MLP neurons of a small language model. Each row is named by its layer, matrix (down: output weights) and neuron, and shows model dimensions 64-255. Each number is 128 + 32 x the weight over its row's rms, rounded and kept within 0 to 255. Numbers have three digits each.
Before each neuron's rows, "fires before" lists the tokens most often just after its 100 highest values on Wikipedia text that the model never trained on. A number after a token or word is its count.

fires before: "\n" 28, "==" 9, " He" 6, " The" 5, "The" 5, "-" 5
L4.down1092:149150141096133164171103113175154146106144198092076115126157126149117126090161160066127191117138123183121104158070108110107097143152118178137163196078088131152155161158113105132174115091145156126148139071165086162148159145168104134108157087182144129083088054148179125078124110115176138121150104130201144123131102161145123158126133085160086148115105112039198093104193062185126118083119146118153124133164148175145121145146139125086095119103127128126116143110177170137124124118115161114205088149170068101159120109115095113144097187125126129117165064054179108212135116129128046058

fires before: "n" 38, "age" 6, "ed" 5, "ing" 5, "s" 5, "′" 4
L4.down875:136122106125077152147112094106109104113173150134067116095147168109097158121140126156083155102127105056130131136137119205149095084129170081079128076156119086160142184121115127161130147161140157127151164101103125096105155122125152190167174140164101136111151108147130119094132183146104109105113068157174158114135108146117143151104161109143213181114090153140156076140143084149086144118091075113106128070055142140151169102118117141132139129132155142133069079116121142167122056158154107124086201162121174177166141093099138121101152138055137156172152139176052086101125119110134144169

fires before: "ed" 36, "ing" 13, "ance" 10, "s" 9, "d" 6
L9.down650:092096116117172113127164097154196117103113083164115140156101146141072106103161136065120142135206090156148177131105051134119128162134102118152111176105173111144152096121081148093081154135126160103047183107151114162087120171126143123154125134094079124094085128134175173139136192116139104163115118106127058049178170135120179134096105161145103093142102104181082100105146136105150163156063137117110079137085164100138135136149118147103154097099146151129114091099125119172108121152168128093212117138106132187135100127138156118129196183133084101129125115125031119110103156141167132109

fires before: " |" 31, "." 13, "°" 4, " –" 4
L5.down417:133190120141108111125124145126126073097142128135098142161160086144088107093127150094070123187089130128090103134115110159106198170181109124144155095170148156124136151056094093172117049116172113137121068086125120117106110157141133142100168122162195192154147142099127172088094200084074140131143198097142091136144115113117123088166114082138094128145135092118121153124110113146166124094110134098116147129129146173159109139070097100158215173132094152065138085135101131098125116130094175101112127116114086156110113153117158135170159144088158113096163071166115135141183081095150124133

fires before: "\n" 27, "The" 8, "-" 7, "A" 5, "In" 5, "H" 5
L4.down43:131171160063159113125124125113132109091100163162146134093234058108071097138129136162074164147095126162121100119061071136187145140169186147141156157104136166119117084119143105109071137069113185076131068132129155164143138120128148113128150148092115178154109112149158125160143139104188157157138149165130061181158130092156126111122125114157099144211173090096144165094184084139193173079141138156090130081141113125130136101143147107120142167103149161081070158089152152094072100146135066146143113099105171114134107153139143140106128111097134116109136056086128069120135127143198118093

fires before: "|" 31, "-" 13, "ar" 11, " |" 6, "ra" 4
L7.down313:077137126196139124138151125086152079125143105131115130155117171096121116144110137073117142128111126185155093115181090137172148135150108210115053125110178100073147105182135099169082116121106130080160159116117131124143153084113098148136202138142114185117113099064119164087072164125180158126091119117133129119147154084119071108137136131155154188119147157117132125180126141134125181068097111133174150163123111055102152167156094132129132144059124173088165173099190107132073144063101157090127119110157162094140118155087143088113092177120136079114205134170138142117141065168152110118

fires before: "ed" 20, "ated" 13, "ation" 12, "ate" 5, "s" 4
L9.down661:115112164167123094162099138144023080115095158125109105161153141134170075168107068135112114146161101105113162147119115146144135052092116112093121141099154124128118141205131022143122116078069215156183091145128132143194149131113158135138121159124133136151146128123162147156147125084084108061165169103043096094081131119129129113136129099085082117081127102117110141159121152094177172172128066120118142164180081116147151110088106148117161103108150109124111148158098165107134138150135128147120189079132086201173089148090101178156125114150107135189204120124080122182140146133094130150

fires before: "ed" 34, "ation" 7, "ing" 7, "ent" 4, "ate" 4, "s" 4
L8.down303:084114145150173126116156159132160096120126126133074138100138122152051131187139129154133088081161081082192189188131128115121115117121144094145117193153160114167113174126168068120116133116082160167117197074099087195130157121081118083177154108131102171084186164152139087099209158193134129069106107128126183129133062121081086148123136110123134128097135075179131087089190122130108186082128120143160189129128159166164105116125116147121163114098088083049133114084140150132184150090103152115154123139119184111155168114146122162094087106117086126154157208179097092145105127147174168095

fires before: "ed" 22, "ing" 11, "s" 9, "ly" 6, "ate" 6, "ated" 5
L9.down1014:134107164138149147154104176101157125162052101107121168122075163119141109143132099186138107170201105092144139116148058124147139127156097035145115179135117102114159147101158139131129056149158091150105145137095063141118101166089050111115122115125152045131085146108166217166119118138146111127149159094104133195114121134064137164080133088115136144120161087119106128134095106145137103114117116078176113095167107075142113112109105158078189134121175105131156112096136086150191098115154173110120118196184142079107114123117116142141140155133097105109102144110094125126124117145137150110

fires before: "==" 28, "The" 12, "In" 10, "===" 7
L6.down411:149162099127144138098107147087095095079122122135143144163139092100108122114184145120133156122129106125147127105134135126113000172109111140106164151104129137073156124103151102162121130093126245069095097095128134207177220123108141209142155126056134104177140130109168078139130123125104194188155134125174149134151071143109079078175135104118140134101097101147097147153105138104131182137151107113125158152164112150140093104087126141082141136142129072108131100156147146130127145119106105142134149118109107102148146164141079129134116135118087165090161124057106118135134130110145128156

fires before: " |" 71, "ra" 5
L8.down286:082137141164154138121141138147124117125158086050093142102092133185113124105116145088110214087072116136110128158129143149154078163129117102088130146200143153100209113107090113135151171167151154136062111081120168105145173043148080188131130103119105174144154155122140156154110174162126134067134116122109118117106086074185148099141131043107136117121143121138124220084152137096104116134123080163115143134129092180088137148121092155075206161098225146146166118103136114125103122139138135120191101159139169097184111170108132130135096107132089141101203115152073139132151104096164055132

fires before: "==" 24, "The" 13, "===" 9, "In" 9
L5.down969:198115073151075090101087108079152106141142183172101097154167064099114077141101122182105092095066142145135123232159063100160173126184101112103138130155121172143131125181154145121099189128146155121127092095175152098144133066179128115059187105096099156114119086168165176081130095159178168087109165082150092085119124105098151088117062121128162158116127140098139152109155130181080149102134135156132152066127089153086078100102125138125152126142135149144070215115153099130076147160191166153088088122105133071130126135159090198124133118113116085097127148132129093196140136106131125161

fires before: "==" 21, "The" 9, "===" 7, "\n" 7, "H" 7, "In" 6
L5.down1254:144157161161156133155054212122094111128148105106168126106129113130157123118131151181121161134119181113111079137103161177113107174117102144127098120123098153071142158105062122136142079069161143123140069126160133138080128155198136134157147117158133188098095152170142136075112118135164162171121142101131096157094135087149099084148099099096110090111176144131137156112204107110091155101176178153104167114162133140100164089173127070083080109121186158157142139102121157115077096156128062122139102086132124095125131164137131171176129136111131057117119077089115110126088122138124131100